config.toml
n_kv_head = 12
norm_place = "pre"
bias = "none"
parallel_block = false
lr_mult_qkv = 0.7
warmup_steps = 251
final_lr_fraction = 0.0
dataset = "wikipedia_en"
MLP neurons of a small language model. Each row is named by its layer, matrix (gate and up: input weights) and neuron, and shows model dimensions 384-511. Each number is 500 + 50 x the weight over its row's rms, rounded and kept within 0 to 999. Numbers have three digits each. A neuron's up and down rows have the sign that makes its largest values positive.
Before each neuron's rows, "fires in" lists the words (lower case) most often at its 100 highest values on Wikipedia text that the model never trained on.

fires in: "on", "by", "under", "upon", "after", "without"
L4.gate1082:536511513533454530522476534520454517528586506610504425514536477506398452515446430519500575525501504547507452509586547606531403526498493463549493501463598522495447588566470501499579393590509567451531495470537488565522475587501555577583505438472474523519407508506497547523543491477517404424460390463550433452515434454526517549511492560539396520494572523450500488535503422451545543406498
L4.up1082:482461513564513552468444447544489427549451519610428598478454447529516529521510536485481419550573617416488431542442466435597541468548404503429481491595541487535469477466595533542483484503539488514447440473439597515582531455475513562492473582417556510546430520480426533449513498528543449464525470546479507538537471555430520514500500471444531426555470455413442415529538542584458471465485

fires in: "to", "than"
L4.gate166:539470481491562522490541516559467469430486445661486469528577520508457425481534446568541441436501511453573510522673454539538573562545555498521521541386499540458663533534415462501522500521491499425516433404526578488469549514426487503491540459451506506513509471540413529440456534529430536486543421453464596509517567480528502519565565492500543483524531542443492519591459552456567530506420
L4.up166:486472454484442493514424372590521444450509570469504573514613489496505480526520544494507471597564480378498493482451445517438562540476511572466539511522506550503577509513493496545394511500460382492509485544469462499566482476482568440485486530566428405525447578510493490531561466477542478474480489504543421487449502606517440527540493425482472603587501542564520488482503381603450489493455

fires in: "from", "to"
L4.gate700:526514459455400493522558551519521535486589447498503526537607488552528506574558555571519481511492407466557526520643539526476608423561529492568468556495537472474414599498582512547500409503450499507485484472435516483543511526444524629573503491511498541540437509496473387405535517554528420509514509564452499562513501575408547492447573507536431467427517475520523495482511569450511566383661
L4.up700:481422466455512500423435361478475533500509553543426455527469538417483569497534537409512496530403393532505404528469504441487462570628426482521577528592556518502494523517464482506486537515453463536469502439568471481618396410465527519520497492494518499497539559436463587406452464563462581541487461483479504486664431497509557385467476505500525461492487601429579519516508507436606531411517

fires in: "and", "they", "the", "where", "had", "that"
L4.gate745:548527575509472437467444528501528493491491543540404549527555477510420429520464469478481581483528564544532427565557549507579513540452515478455527465457487517482446404572523465446537482539492580446484455471647549444442535510503447482511550456472572585501474443498504513500529481541442440519496450460518499466466402541530519511472563437523525527578486430463537584534534576432456511506593
L4.up745:562544557434384439532420506403516481562502456553441477473497611540474497576458490483594495529498474485484502568526476464473519533571488560495529519508410544512496433575540513437446604507505578558526501697556496502485477548477524391513506475525468475395471485487474486498477517409501530546507499576489516542548364368501551420517483536503426489520422423486591513555585427367496424537550

fires in: "with", "as", "and", "making", "led", "made"
L4.gate165:526524505519511463451452584523500474505515444590587540585474448493536446506449499562554472472462508506490519527579584534570469467477470553564395539478425518406542486564518428515538495498503457490594544455528463567443520510457457480480597484530471456563488422569483460465488456476382507516388519505538520436490535462513503526538470443508487396475496472541444500566508559507479509483539
L4.up165:650574511597426444460536455431531472585516472608587483442530612506480533497434422610410485501501536406522450513408538544474472442508485463445531476457504587521519441440548541466555419518572465537532423575579471592439412523500496457421465574517543544531466524616556542484440541425559421504469428533483576547465538559439416512529472564527434426454478543523478452513524459525452579475498

fires in: "was", "to", "took"
L4.gate145:424532510464449446586547557463475481589533408416481423478525521500484503528512480489562526562474473534583479529467496571519462425501538523469482605416518455465507565459586470525459496401468597479488465559478445436481412508572561532511511475499423466458567585473492477571637499508528425556515491505381548526561465503529523382559441529459483490493591508489612510467513502496525539432513
L4.up145:473483469489494458454481459480520437517520567570487550499574511609526498474498549551589546516484504566547546480503563526498541477480458548548567612544474558478411524506538477495477620463525525500502549472427484563520550579471503472479522479432526535522541475542474582528590520471515518491588502476517518472520444553466531505497476489415429530553493508544544604490535506489513526427386

fires in: "his", "her", "s", "family", "he"
L4.gate103:507446560554512511551543637458505511509460416527456533500539488576449532506494537549534502474504454523563540558515421532558497442506505534574539550460497456453468515557547457428498485535515461464477389505493493568473437530508499509578578549513574556491509451528508478404506483511469475613502442500536496507497495398456469519571517492485459499557459449489596442558556474401532518482621
L4.up103:510402425550580618526469517468385527514524517582505498426490502525542473464493493665478514499517457586529580502667531549467566439466551472516471531488546499529528572458450529516456491557426512485603469539509509512495521460400464555579465426500525504412475483600465560471555514501559384555434531501463529500402560443531543481518580536515504458600490509485556457584476510465428484429465

fires in: "of"
L4.gate1129:519480517511457465464499472530505469493513538508461561543550557526442501501400528511542513500561466562474436575469504534593514445607598493430483464463510471394531478529525434469548502549511557453507527401467534505465471518563445453423605512551602510471534457488560524465447439523440548478521477533523515469490488441518537550452539464508525476502475525514561561474562468491513473527487
L4.up1129:418460516504424578475464418533548516502526543476444532463499505481451503454452579571501518530450514542447461580501538511593531504562548516524520495482528465552578561433482570480539436566504567498483513475516539549546411625467514369439432479561557515525458550487540457512542481490582475531527476533537494426587529565558473483507563500541424508436452596482452546424414448500459509544483

fires in: "the", "an", "of"
L4.gate238:533453486469377526436523450537536520405493466508468480511591547462538584542491543425570443604531457484599416626553549522662433446423471512535474481496493501511648452512573514496503521573513555543484525523573605480497534567587512436467502477560467530484455544480416549491537499524518539524435508502348483464642542427447494528496479549544526529545489523459510503497529469447444424469467
L4.up238:580595531550533566533499560534500515482533544537534556478626462412422493432522538558440542519508586551465425573473575579516460534433455486561436532540533540471497577501457489589512503502512566464500482452519571625509594578615449497539518407538431543530564479608541500500502429507522584566460469494480474426529473377535551564465470533522506544391505482445372587591539486421514532494462

fires in: "between", "7", "from", "about"
L4.gate1089:481508450466560480455492489584498556496505540462422395526504437505618423493496476591409424506456490455539452446512591518526464492578599491500495626423571485492536542499477488540369465532455514508568498410451472628542467497467460572496490375556484506516528470535512577458443585427515542491600448459499485576492539508418557471572610471529524485560594486477465552511543482514515495362493
L4.up1089:490533480590416639589563589580470537487490473480414480541512518480513488462490442571434489551530546441428455448529505569480451487450532343546491529418470517505417573490447472484506458470665554487507561500487480574457513476553543521565516497571478448413461575560484447504492465511503511517558487552588429557477574457438575522423550561586441543475543487538508513368490462467552502465529

fires in: "at", "day"
L4.gate193:507470529504533496531456580511455447449534461529321543473566452588419435590484561522516441572510405532500482456537460436500514548583488507410521385395515363474472537538490454496426442414566493495583572408504541567467442552449508473521556545525514493613441463531457546495572448493494464576377463546510505545427473534508536474523440499454579489468521493450534600525568462538492502444487
L4.up193:415496490519467535473368557511398433419489620536594510463507544498554448517477529479398570504453352549413427470515506474517499402480532442438466508447502420476472476510531493438492497449578509478426458538550637593626478534411519448515534508544476498564492409403485371483527477515530437530457507596623467419465435536574586443485519573508573524535490514455474470519532480460481418429507

fires in: "a", "an", "at"
L4.gate614:471513547549531552493444504543419407543523455481539496520531427471435526520381458504494492509460411458538470457552419515487526514514410566466444489543586490462478436534470475468467524505548405485515459433530572481481548548494485563591531482456505566609560436555568436510559492492478454552503489454469597484412500513449405490520497508541454457566505512452576565500534532465552449486524
L4.up614:494499515470487499525494473460487381412483514464554504454509525419473542526567562491522606489420482542528585557420548463514438457528448625507501522520544479507516539491450526493535485446496356447517530414544536561544447516544522494501482460501445516540531434464539478496444434434534414410575468470426444583425473485444464529520424587501525539450458454506409535467512590572645399469518

fires in: "that", "this", "same"
L4.gate792:586569532502535484495460475518468578476516455465424566538530432540533491490547449560600571490524450479526545508532434582488562494531442560457491442541439480467394513580483462534485513474491586525558480548545506519529421509521499440512523404422453524504532454501564474478519501551484511507575417491434478484547460490490505477445435506557533536512609438581544566385548475484501560478530
L4.up792:440502484475490589526488524493500536504523525474551517480619467556546467432539545436563573536562492509458612587527517524482486546482524528557547396550536559503468541539441495475456579610475566502506482496516481535557491495430508538607510385535485509411534581518498546462547537404533444470490449566551554466504512505479395491536506554562461545502625527614484557472506493448459543517490

fires in: "only", "just", "well", "about", "almost", "nearly"
L4.gate1192:483519490531455500484527539614495558540516443490533503513601516451535470468489445621446585501498576430479415458473502472505480524485505507431545546552538470480435565485511460476566445548448555450550476441507504570493442487535516579508540481399455491500520477467560474496454503474463399523530494538490585460455515445510512500520503462507579548535570371509498545533467499533559515453539
L4.up1192:504518507408501577517387460528478416508477453541422459522513517491496434494522511488480490575472598428460465523497537404498503538554479511387471538497489414508448511495476496470556458591426476497472463471505457601544482502525391541525483513402487488496526503442522525402457522464467526478547503538473592537452503490475475508580502442404563510520490433522412427512522522540522424402477

fires in: "he", "was", "had", "have"
L4.gate303:535592486522536562473511523511463506508492449524450588450475449437523455519501485475576397572527441480501496567578403523492553520505469507495487428507558467444484554559540437496409531421516482480572603461545655459519532520529437396531557473461483537527510509428511496499522623478493423479461516548521498524399515444501536366542517521486493449504484488557466512459582502509565475496577
L4.up303:524453490468440592573409479502453551407571447505489548447402497442545420496449441509595518538397453612457561576481471548451423521490580596483553521573414482468528537484526487566481455480409567540506430484514574443507490479462527394504513451521511401456521484588495563477537570516555572492467519614473502445500529447512407430443604524442471421461473502529518521499539536526551580428488

fires in: "by", "from", "through", "label", "with", "to"
L4.gate150:468446617514443557401567428525505526547555565544518505566526475489478487581424505466497486538562413532434482504562454569484499567474542414530449414433474452434552553590527425512573492535599492521505514452487507577478573495501484549593589477503519519489405482535585495532543420545454418563545530476462496501501509471519461449547530438533541508496497584502542580508511543479495558433568
L4.up150:504473490515514509499531475409544534536549548483500547514518492439509546473486565518443502517453515509482448428541499445399486482417472451511462506370481540523558550502505527450496505547452477532506511525469421476548499478402552467457466420560536547561415540540583463485526479564509460618530534461536577495519535459480504539566544518502466505465521536484556601515494492654510534429544

fires in: "to", "help", "and", "helped"
L4.gate754:497444598470574470393543455496533501507458520536499453517577493478542490583499532438505475567537411551503440535509412516554580593461470437594361458532536561447492599513519433555444475422453559487576503492544403558448453525489590587490546592461426570552457498499490431470613591497485451448561492469458513519528499362495519564465509470404460514464498545374468552565508501531556556505502
L4.up754:503493501400487556521483510454545582543585535514502471529418468557523461467427451405503421483442394542575468487436494502476432548518553491430505452469521569495414526497481488508423531413489541450559499539502485453474457567499512607557507587495548512462510533509495497507456531492528460436428492503442535456477441463413526473523490516490449446508506490509638469565524498493578613543465

fires in: "however", "where", "when", "but", "because", "that"
L4.gate1173:542513444580474456516552605449497491507532531525516455573535528505467425476441503485493541511446389465483466539459493547507430452561441484510461608476503534458412411573479469468592453445430514452517489539541508565544471572502496567461532524534501454517388433536571445456561520455444493450460491510576522577531436536380520441583511436579516502533514486518454542538476519498456574490591
L4.up1173:579497483483463386531529577407434508494539545643521443500498594481533491444403446486467512551483472498535440604521485490511481500566598510409455512503484545449473476567434447418540517544505407468491504475632472556503429422383481513585551561548492484424581496579497487343379486409465543541439444609601491487499531548416474433528510550502512549579532428460506511375569476467467545465493

fires in: "1", "one", "0", "each", "3"
L4.gate946:473515470541524622512474585496483449607501548446514543500567572361486521422618495551426551505515523423533496497522488517485528446562560464417365500517541538459485547562506477581487490518498437479570527448516451579529525466509555495437529429594439439459510507473553509456484508538517404551575397512474507528513498549464501523533535551481527383476581526489531537503514450561495511486494
L4.up946:482498476499482543498514465537456452482487569565555514515552480461543552590623378464518583472465493462484597536462496521575469575533519563471410500573529487506517603499527509542414432394505461472577505476484544478585512511515570533420493439554536511540475412504566469515485526456485445414613581597514493501441461513442516553461445538521567484439466446545569484453483441470484489532496

fires in: "after", "for", "his", "before"
L4.gate995:442365444436469492441472518513449502551625446431481430480529452524407433620503493544498537479392467558493502488576442535448541512530455492450462594475439511432546602539477442462447434545484591585563623632528467515445463524469538463459541503503609440489470520528559442469542569419487404484596483614445544558577520554495570463449501498556461486447508453483514502498536590507496465457522
L4.up995:541505483512453494486467620412367547587540560436534440510481485508500485476516485517531541484468507554359522464534502518498504548503532466442445561524480467463539577550446461586391457561446496529557602539472445460449472514510568377491532460444492511413513483520517524487529564497485486562572512583468528550475502567608652509474488527546512509514497502506510561472456501563531503506560

fires in: "the"
L4.gate107:504490527452534409473483454476564432601477493496397488520545398563432482547535452511530545551445564487578513425461473543487531531455487533547553464515475579477449613528569490469526566544470581563532571511581474503405362565507443486532534442524503533539467511484488501516536498471489468405435469453506487467591432404546581424442494417531501514522538572500510550543538510358467611414581
L4.up107:559494597546457469454504616442532464617511543488558533430539501490458534531596544521523459557523450503539551642547385547591540528463462477536541420520501541522540466504580541499482475483624518568485513468553526483448504459490558513544463421501474518497435534477515541549535500524555400415547473429427512338534489422517550568475515503513463567509568537530529567665549408439590560544561

fires in: "be", "and", "had", "was"
L4.gate728:513492494433529528549480504483571488545506516539534536512529492536497509461487580484471482470489415459495550546452486587586478461490407579398522482534490561444432603502468460470504519556483548376440513481501472582475505609509525503597540521435496517475576538431506506494535590477450515496467487465411551587527534412445501453509519487503460426463468484424538461512648494509518490528565
L4.up728:569519439486434434466448515501491486480511453519480446490596560586386566461422537488562500641417471495545443495557484419433527526421473471577579494527514478472449451517536488450509551513520430575437415607498524488545417503445470442560512465526466511443553508436457486565593483541486465455504464530536475508514508488521534540463480518514449503484580412558611544453547431482484531524565

fires in: "what", "it", "not", "no", "how", "that"
L4.gate357:467565443503492389539578545545513461505543442433531515481559497529445435544411470446470528434506488568559482464491479579569469558507532573477508544569578557457460455525478476481472503442563565518524520483561487429537485471462470584557552499482474518526508467490454490442509529538488559432591531493498560497522427501456468537518457517503377557494563471599555580501584536456452493426546
L4.up357:482545504433482550490567546499464469494528502496596476442521421528499445505371539427419542403482500485519506501489536565526510592596527550456531538500545493497479424478454486522542521515549486496511460448592500505527471507436537472669535470440408419442597550441506445470494537423502608440600418571463477502467498583466496482519480561432389554461596434531524507454579496467534499442468

fires in: "the", "his", "he", "eventually", "until", "later"
L4.gate990:510548525533522484443488519492486519514572484522500493490561490515447482490415373566515561485544492554474570580405422553478459482469498512476512468572406478480494450479580478457523431559465623477490490490535480535478499634540515506493506489476494519513567356544529448489492604559502473508605418543425515593472368462465496554523466440500553517501479455465470569520569487446522555463524
L4.up990:518574457521469380495479471530487482486478485588515507443518449514471524476533391581552513535577394490464515505473434513497459478455477511460535502494533473518483434428655517427466437568526558533500567482562532516532507537494545508516487404413515498554469499518515495405492519488554402517463396478431455609450520466496560552487482487537497592587432483494586585571523434337550390423517

fires in: "the", "by", "album", "her", "after"
L4.gate751:532436490508600487468490554549441509477559477511409495487544495545408531610561441524462478506489482550567440499470489551551568525548487499559549456539417526468445611494515464493539461498473466493486519559538603531574490595484444539596571488451439476454471532489607462484545495458505458489505453445406561588526537545625625562535537511535504542531541529505485585526583547438477549480525
L4.up751:532460510439519509492390510512473326436566551688501521550500487612575559535559472541475575539523481550578486511471547523518463572573487524554557471509478476495501589495508486484531533465526452424523491500538533523592583532415552534483518529503451465534486544441472448477454488402465437494509416575519545614486493536516552462502530453407445471532485490471434478510497526452423476444414

fires in: "by", "to", "with", "under", "of"
L4.gate187:409428561495523474478481562619410499518579449464423466573458431565476485521453440404520472489502415498508394532595467435542572468382451454486542491492507499431542514526464463532472509494523576526449515494428535489473418547554495593521557543410501556507437425560504563484571521651479482516522443432454572484492469514598550473476542507497492530520492499519488535514498520497469528516568
L4.up187:534498508405514515508466467487586412463504500428472500471449499435505473525618411508425540602454521500535485663513482528551467509587535567533459359586487535500483562512504516417490484557482597562567511472559496526495464514542469618503505476510483509515509508503447554588437556491505487560433421522548434572560542557450508420458414488432570426492451484391473459522483450509442578521450

fires in: "played", "served", "made", "playing", "signed", "on"
L4.gate1304:523480550506442539442470465543389377544601398531535512545521498497528511561489494534542518573506572552535467454546466612569512463461521629621434487522462448404484528547542409486416497459506425424504492441510440411504550584542465509557592474517564494554501420501485508459513439455361490466470490602504511464476539512515521478578467465570587445413563458534503498607521465484505488469542
L4.up1304:414516506409410457501526422501416443512542461495477503567464550564539541575458484479535545547452492498514502462506612541485507500461534542512461401508479415462537496498524475422444455467564480542454484500465551417593516620536520556505540505507581460487542472481495524502498476473409453579577565608508426510432502638446582540518474504544568498472516537605533465533521440543431456561482

fires in: "an"
L4.gate1220:582493536491495548520480566563564483477600422505586447469481568518423554460420446500596475556492525541511422430508581529455461478509462555425459499499497537450587525589534429528448559468548514476598474427465456450523575593519540457568579537515493468508537608490557446493522456460430520501418452523449559559497433402501462563472497454508425486418489528484446463501551549424502496499444
L4.up1220:593478489508479578530488589493541521445550451472526482396552533436477545495465493480534404504463514554560515497476500469526420501567404580421450435487493546551589497509492566505495510414591514512584492515495563520500518572486503451553459433475482520480569504578569528477419481458589549550454434478446502469556495427461500469506515570484446485426521457506471449432650564510673479488502

fires in: "with", "announced", "it", "was", "as", "following"
L4.gate125:522479543548566531501471445561556500428501493520437526495612487599484424456387480457502588488515489528508499519444515476528473492490441523476506450460548551485501550504521490389465481432557567503470412484427514508517456615573477533554552456549479492501522502449481419416559568554520429524416402589536485535568558566424610561451564540513516493396515491537447385495505422588505533447525
L4.up125:585625460481485474562592562459507508524486518564563533477468525494519448541551498492503504505552489493577471520413479410443501432505525537584512492518486425537523492477508534497583539529492507443547512441559512493409474436453487499418464504470491457548470446528503543500511400478512441405493540512481502510560507560570360454482440476550494461579520497570554575504513503420447544594560

fires in: "to", "on", "for", "after", "at"
L4.gate1290:499445449508394433521487526594461514511528556563501519557474493588595415380453469470522687418555476520452359541535557588555497516558489572509526476480528507470494520502473461493428510516465520486462552524584549524473477540492436423571524478486417502456509483556553434472503550497495403523502516472544478514566481509460563515479466539467460432553474477469556570458436486547584517455471
L4.up1290:434443497570513568452535454568560443521537486471522497509513461416462549445601465508492587441470526525478502475525552484513420491473514503518426611389487573525517513510579500551543424535510490569533574470470402495503497450476480391492478448592566427506424555556572564494511565658547519538460466472486432388428504490695551494452499539502566556567430466459469447494485532514555489596534

fires in: "the", "a", "of", "50", "led"
L4.gate523:473561482555408560524542492546399490487602476503530557488544492436438533489480482565407465495488573443559461511475485510560506511511413574477402495466497577502451562500518499429570363548578461372517463415543577549552573488442477484549501478508531532519481432537480503487488489488493492442431382478556636406489552526428475475558531485466434536459471503450491511521574514464504533522507
L4.up523:569498493397353548536464567457432519430501596601533628450532573471478561545491528581438437465516548464604512511467557438474550483520435586516510370433399522516518475479503518358587453481581405424558415472499524477502472421426500434575486501565571538495417467503603508469415488421549474508502466464473536491476582595482441492493508492457501447502491536522527510546593400479381492582545

fires in: "was", "as", "of", "became"
L4.gate597:455406501461457518453500518610488598614503484496419498499493485559444479566475478495489425515518469540460494474526460489476483512471517468503458506540525556476478616546561487524451446555434636543550544498574402484502402645496521554515535515455544431524483435456398568468589532500493507548483503531459475495581465453541535484493464451539420560557500482496521515584500498468454495469537
L4.up597:441528545479530537470508461412447503604529511482502501449493430513453537530450619453511548517490459528453462443547465467565470434419526474553544449508502516510512605529525515561526423442458496528529556489553429519480438560543549522611496540470506456514563429436415536523640520478524477443588507493452474504427511514551527508495389484461504444456521532401492483586523510486486597534487

fires in: "as", "was", "served"
L4.gate318:460536550489516401521553505460516488474496555495453448497578578454362518483457509524523577562562516506518427451447469575577512447458556463473376508473513589456528517515516443576426577511505403447468451509462417473492446409566506491427547414469438469589503546556578418541470450583438527518438469473462574529550541443465510464430538513511477573546508552507501488598538421504578509505517
L4.up318:435515489535439498463488480507455508551492468447515500507486492524486468535427479442504461546663552401468511455522475475582505454440503616496438537546490469509388467562526489436449356577526523581503515492482557518499577498601495438480523464511547547475506527478503600499502400491507513549532577585453491515446564487501522526424485586530542590439484487519470569558527507475528400546481

fires in: "and"
L4.gate639:511468512416582393424481405522459437554566552545557503526468473579490540490409510510499504508406383506476490519546529441513431498379467486514463435447339523486491471493492508559539484426483484539513507480518453522475483502444519537528501490513560424513467422495491443526493534513479470429453524559421529479518411474568499481505482510409507435465423503547481565606481468518487503483518
L4.up639:430421577462545452431531492425544488476497526460506449568429441455458472555438524393454473541526495439517507468511515518549438514523528558457517456538488517467443488546619443460468478487502567531491486463552477540395438587408424545544540474426443440474454445484537514535475528607451468480487439425582426532446444472520607496542550468511547530526516569414519502576534422472608576526496

fires in: "from", "in"
L4.gate1228:502428531555432619601453445561477562459436471492460464570474449492567460503535494534485473600464467534526413503557510516594498488559523470507498403452506462459456552517535470584418546391489469515561490462572541490536435566448488455543529441516474422504339463455440491486455572437482458539532495473518419488450521521443490464545537448552551460484522530490514547614495490490416530476481
L4.up1228:449585591502507598463502442533556497501468447469461484487425563444524508496512454554456471513488541504545516460433465508456350536500496492484471537463470539475531531532382509542476372589519449498515466415458494609521528556535507483486526473534418464459509545448380541549398543506548437419450424533466603533620569453424558488487464487566455503454519502453499392553466497476556554518464

fires in: "than", "each", "about", "over", "to", "nearly"
L4.gate948:551475495503467610467522504459504540530489490468565526465490527445493461515524505513484452408496472417472537495498409551517617567477468457456498452448455464456462617497522487538465434557529515617494408474574446517499437541497485555443556458558505440508519539500442345468563500460516432513510443510499497463601518410534574493512504534537537527497616475539531492503567483573557508491560
L4.up948:515489502422482461511502496456557409417466527647475520494486483523447405503518513513441529536575522514542452566534518432534522407575484522522461545433517510487419503533516462389572468393553443439422435486523588637463506554462567479556515564455501533562468571558542551468540484458493503477440485495450451533569566555548453499519559461571504473478492540470450448461498475468516535483442

fires in: "to", "was", "for"
L4.gate987:486425428441489475515513517614453492552529464496458445525600518556464513507461589511549539592407455392545490491498406532509601477489418502445534461449479539462563465467549481413492489466430594509576444590475539506517412558536538520540515558507489482489391512503532415539552512550500418515416525477401521492507552434431530484580435532515466416571542442538600513473447550502503510531475
L4.up987:425468491466443419586612443545477427600498563454477420512591497503480545466466605559505555467439494476436435569488491461532463500488548530470468610467484521537480557460423534546389549552527434505505453485496537519415535496576478511529478498457669546506540556375456479537495506445476539507544527425565524451436497518470415456552436523557509543428554542592484557476427442421408439459533

fires in: "was", "became", "later", "time", "century", "first"
L4.gate182:437503532570533475609454444475550476505584516537509438512565520530578599513469447509458492557406545481643480520483530534442647493516437572501409474474493450464514461529565472632387494642466572474480464480502542528500548555529552507525542464505525573545473470536502496481515459513507540516479482514428500438557573544456475416531606534524432502455543521447522543491630493486497520498537
L4.up182:574537465438485542510531480444430641482497532540548434447505536608462439499502494450521503489567481542558433571497559486461421514388501525484542507588552567503502551456411502437447539409537573503544557515508472443492507502491506554440512527541556430457670496487495476513521541430543476409501473472501542498545529450520520524419501560465512514471570536551571537446537506428576499484526

fires in: "the", "a", "one", "this", "that"
L4.gate370:575496537525497574620549643484484535559540568557521518429537546502511414519504474464529505437537485492444548512504462480521450560474485502486561542525468508497493545514534508550536431542510501461465541569456511572442554555477442477546505479456525495489488450546632512459461500494561511505625533563478519474467501525516551516512555524560507590573508418492471488493625552498548452516510
L4.up370:584556473513555513473460467453526455430497572614564497518549530524485511459564465419424459546488458386494458511512556516416520536562495608540485418550484466489528455462375499498523517596506519369439494506556511535435564459477518474573499434573403451495573520492425500446522470505478452530409459513452425514618510556442494483525514503475582476551582464476533538517485486448390561575527

fires in: "by"
L4.gate1294:553509432534374551511490431484434509577540520552451454468607379476436458545379427409537556496480421498495485507545445562499647566506482515477578508450646532457464621539549455525518507483468489482505463538486583522526431575481502540585512589422457544571482516539381536419512468494503465461487440523580511490554434476452528508542472476543492412597471463504518489441528479475563513442551
L4.up1294:557515476545468543540491484479539512555509568483442525479553424395461546484553531468437478490529453505438459490404473617565504562407555471457538458458578557488500483523545478533401554458597513517500509477539576472542436505493528544493502456448455545465501538491450502488514489508512480514500490608463515448571523464480613560494485567603473485480402534422610606488500466513525488480621

fires in: "on"
L4.gate979:442498486510487492504514437540471417515555488531588526565542462450490557574525508532470497430490482493498443476533542457443454492502545642507420414478582435465491530528522475620472442579423490393533449489499526576548514597466494487506514384529476579553437534405598489536449511484495448500433505453452518488545462539426535470537613496398513412480481504545588560563459478498545548329504
L4.up979:425459482526477546477609519452570426569494499570550469513556476439419400535567575451502512476565431492517484516387537527615471497607479520507441430657491402532437487515617530516542478552515512465466465511478442501536462531526500450523485525478469543484552507445606553557507518476511513548604504528456477506450462566549395480529442543420483384472443507527495479515525524533652419436449

fires in: "the", "a"
L4.gate744:488519484453504614497502619543463443575489462539565491499542463468536463453465484503547519487528507499386510544477421605552549511548424431459495501479536468457474555520505473506590430515479467481518478508571558623554503450482439530590538494541514367418567520522531462438537500508504569542445395555409457421542594398526504377566474461441431456459470449479540488461573552482563526426595
L4.up744:554503527500531590487528591498558529530549486438551442441530417485527443514496443478459460425514451540520536509581396512546436462517494590499486483550527494480559496474490502438446452496551532417545485473588462499444562528507459472528522505588499429502501528452547575487503481417584568561512431477515497434589444525530488559578538482601414536593515360374518584575645503486397516541591

fires in: "of", "to"
L4.gate176:463423533538465543496445494610490466468446497499439525501603506507468437515533462475419472499475464484438425549420427497544468525463516502457489535468489438457472554528491492507545499454508492383460510457503425518498500581569457517556532532491537566471477517575563422468485514498464517526465463521438476491493488502474445392570520517496470466517535490372583426416551508404559528444437
L4.up176:435449440535491611487347485567512553485584498521525413485508437465533525536501434418527549598474536568483556469587476442598485561472571451516432524471512574489561478515565475520546563413426499484555519499561371467496436521574449619605532426506528435478442536442432445531445446536493490471563503466517347433479499576518517482476497522504513572469455460421556538489492532512552466473371

fires in: "she", "he", "her", "had", "who", "was"
L4.gate1097:538462464471473466474478535481308432522544461572419439495520510512513474542540548657571559457420500503581488503537453543475604531457607479471526500543481479449572534525456457493527569504534486509576479536579495355494522451524423512543545439509579398463533451532558457440515472504500473569546457457502418480494545488462540432582510521506515539497529510542535597528549523470460464485499
L4.up1097:456507524471492539468473433493435470522465455463485490528510555448473388476459532506489525562398513460582493467550441561581515417489547531532494466447421581492583436507510467422444534485445535537578537554546560479636536513526462442611518507447576518570523477538431601510548568514482476511478463452491472479556462439510521496496487550523467434510525549527480439496540579495581497449485

fires in: "from"
L4.gate1133:443548581445518479422420499572480372483487505528396555491490502494472437479590471541442495457423476467470497492556525607485503492474556514507519450493540519456395548514474480607525454549451523462543545456487538469448547558470472451483555473500428494602378516515499465529473489589500420564372462495453565533477540366532471504505528443496470379548518559543551475465523503488447551447588
L4.up1133:545495512511473549485470477447522520461509613680471513449571560480452454500514506509469424530478478507478489508512506497518499489597487493486518538453541472521484527473475538478532364616551476465424491453438538564604494507470605477567486508519403596519465523500453476497451464511543459487499515554446511527564427458494546529514574581537385460366500479458531420502533492448557528485596